config = dict(
    intermediate_size=896,
    norm_place='pre',
    positions='rope',
)
MLP neurons of a small language model. Each row is named by its layer, matrix (up: input weights; down: output weights) and neuron, and shows model dimensions 272-399. Each number is 128 + 24 x the weight over its row's rms, rounded and kept within 0 to 255. Numbers have three digits each.
Before each neuron's rows, "fires after" lists the tokens most often just before its 100 highest values on Wikipedia text that the model never trained on.

fires after: "St", "the ", "P", "co", "#", "st"
L4.up394:134148145124125153062123095113119143120101107149154191154170130131109112158131108104125110130126110131080134097140179091083130127150159132139131145100117127143123140151147125115163181117155132139108120117121139135095128161099150149131147138124203125129104139141136144126142090130099115136122109154115113140120120133134118153133127121138150078144095103153098118102081096160170171134100
L4.down394:132106136106126091114092159139121125167135128122116080138133128142148142104162103142138146135176124179137099138073135144141151147129098148133130134121133122106123105128124096125140080154118097146160140118132116136144116121123084101112119133109130135131187125119171143135121129158153109125113145147132136111169104114117100104105116161122113151098150120108164142123072132098114139152157

fires after: "P", "Con", "D", "Tr", "C", "#"
L4.up107:111128110159113160123153119108074152157149134129116162110105158162121089065127150151166152125164096148104109112129190135142155197185143094132152140119144136150100128060112149158118107144110145131116120138110124130115117113142146076141117165152136163123108134141107129104134097169135136100126099142157088162163076130122113137122174127162140126148095143152119118134127090134113113138123
L4.down107:107148116131066123143158142155126137204145127146202140109181151118137110144145122166130098105153173138089116171157110144086128129058128125122108168099135131134133117105160117148139128121130149144156151171145105135135163133150164117148116105167137163122113161139131146140134118093105117123086185069159074155171135087149155160112174167140120118117112105118156127109133131179115108102112

fires after: "C", "P", "U", "con", "Al", "Eli"
L4.up674:098064126159152157113186162107140126114153163137118172110163171154147132164091122126174153095120134122112174107140137113096147095138131150119113105135117100127119117106160135099127049150117098140114153126119106119173100139083132132134072168110136150109122147066102102130101120156135120141123113096116133183106106143131111135126129168167138091146148140137139130095158091148145139122158
L4.down674:119106087168138156136187143153160158136111087143166156125108105169134101133103136131120126157139091086124143129117133136146144128151132132102142154114137123073117155140099095130139147118122141119136119140170099114090153116136161142139106136118129105137109110159121117120135125163107074137152117110129107108174104112128104142121145094128134097154117121125158120123103136135138127083104

fires after: "L", "m", "M", "l", "Thom", "Spr"
L4.up402:097169110106096143110125116107117174162113137083179117134111120144177086131158143137116131121075111164091125104141084105107124149116110128159130117073061155112119118106116087134090121102129109109153142144153126146112141102137188111143162145119149129127107132081082120141156128107139122127156105164114118115145097174180125152119147129131051105080098148094146103094152065123136143122133
L4.down402:144096147133149150121128116169131130127196175153155147130153124139113177142132132099151156183156128137138153141137106130106134122169138100120091120125173099150133091167097104099104133138121098110125092087159133153132106129123144147110134116151108165140134134087097109115100132164125119156120151119139115131096123095124178135135137157102176138151147135097081137130128134182146092144143

fires after: "S", "St", "s"
L4.up780:155156142120135089117128093112126143176108159156112136129131101177118128147137123163142106145115116122091138148088141131142148153139150103170132142127127182094166107149132156116127133122118095124147167171141108128111139138155172132083175132168110143134109114116140146147153095102111131150127069125121118124099111118105147104132095114149109100176149162112140137117131074139150147115159
L4.down780:158140148106139111151118187125117134107107086093120143145160118108160095137126130111128139124109142126145141099127114113136131113091162152117203134097107140133119138134121123132128196149154162135145102108121128107118136122112097141151144103114119115145082112146157120054094124128114126122131174142178153108176127106120174157132106128131183122111103109135141132126144147114113112137176

fires after: "D", "G", "M", "K", "T", "d"
L4.up313:144118101146134105177096129111134112100105105127101168137118102122124137129189107146132135134153123129054127128151105146109115126122128123163099141081113152095146070119142123120061162134160121150143119113131144132119160139120096138079099129101124099103128148144138123157069134095114183110122118129126117101137163167121103107105138168101112130126154140090107107139110122098155116127115
L4.down313:172095111154110118131116137149104128154160092140119146128171131139146128127131124080172090145175125149134126145134100125144098120139096143147097091101145102119115169096163160120116104173135202097095114118147127154126131124109143137120126115153132181138156089136117115129143114110107104120111150133120122173124137124103129155150138102109126093111091154143116159092148126126101156152172

fires after: "d", "spe", "D", "F", "L", "s"
L4.up879:177124193153124128143135151135162140135109138141117125139123092153122073102150146140166093175131125130086111143168148167145133143141120137152146103156128109154145142122131150129158111134164166140111130102117150098117140061149102142101105121137118103151099103096104113143138151109093122105143084177163151114119155128149149104110136125122131101115147117160131180130114165148101133105170
L4.down879:130084145157116125104123100129148137145152106138117111110145176098139120137133077095137128144104109124112139136129120133111089093168149134142116142083130140130150149136102114110159103115160132118135128120172124149150156147134111102165119124137103091105079073133143161100119118097121112090132140112143109111151161133123126129163144134116118125164121158145139137114075131156153143118105

fires after: "S", "G", "R", "T", "L"
L4.up807:140132155102113138137092150099157148117139125146149129179147108105098084131153132156125118097122137139127099089159140110101142181159144147112148108092145149128133082129145141097140138161202125135092161126126119154128135142131115116110170086135129132122141104146122151136118115186134172105153106118151144143111126135100161150110106087176139135144125175173109073098154116087103128117124
L4.down807:112124104154157117109147109127094126093153175126147105121111105146101140155132113096093108179163144090113104138115111124126098097119117145121089081160108112178156113085075139097107134114122153091078102142128107153138129128146105107106137137163105126130091135156150126135158128107129134088158103129126113111142131139122125178139123153138091145137083136107138131101152160132159136095112

fires after: "M", "An", "Or", "m", "Ab"
L4.up706:114110108143141071121128107158089127141116112180163103137089117157173152100173153113105128125136166139156121145152131101148091130135135114152134107143115148140114137172172142170150087107120111123086128141124082094127139108160071152118131137128064137130079145081111131120101113114104129143158132108156140149142123121115138162131133117143147164096116161114099108134146116113162083141094
L4.down706:136155129153155142099130136116145114157123175141165156136148124082094104114140147151149120125106120148131124123134135121140118121133119147151109136121146119193151118114096148111143113168071150087157142125098138123174146122110128119143145115171167130130143105137136160152143141155157066152112131136144129121116151097088123064106084155113110117149158113156133122103124126102086146104146

fires after: "U", "T", "C", "dis", "effec"
L4.up464:126113161120124142144146134142172120155105140143113148105126182095123102118116119152154101173123130123110122133123095097148123144096108165164065115127138108156147132137114151062081120132130137132139144123116096123131135079148133120146134169155121065115129130134142116107132153133085114143077141133139077169062122109109100101133123147142217121129142134098104148151071133154100144151129
L4.down464:152118097117140132135150095154154177154103145149130137151144129135145104114109104120125132084135152117148098107132194109137111163147123102141100129104107113102178117151106141147149125135161187124088103154122100109116121131133137087124116069147120096120137133114137105106142085139115130134123132106157124143139146123118140111102123182121097141144152129162165163144156105123116143156106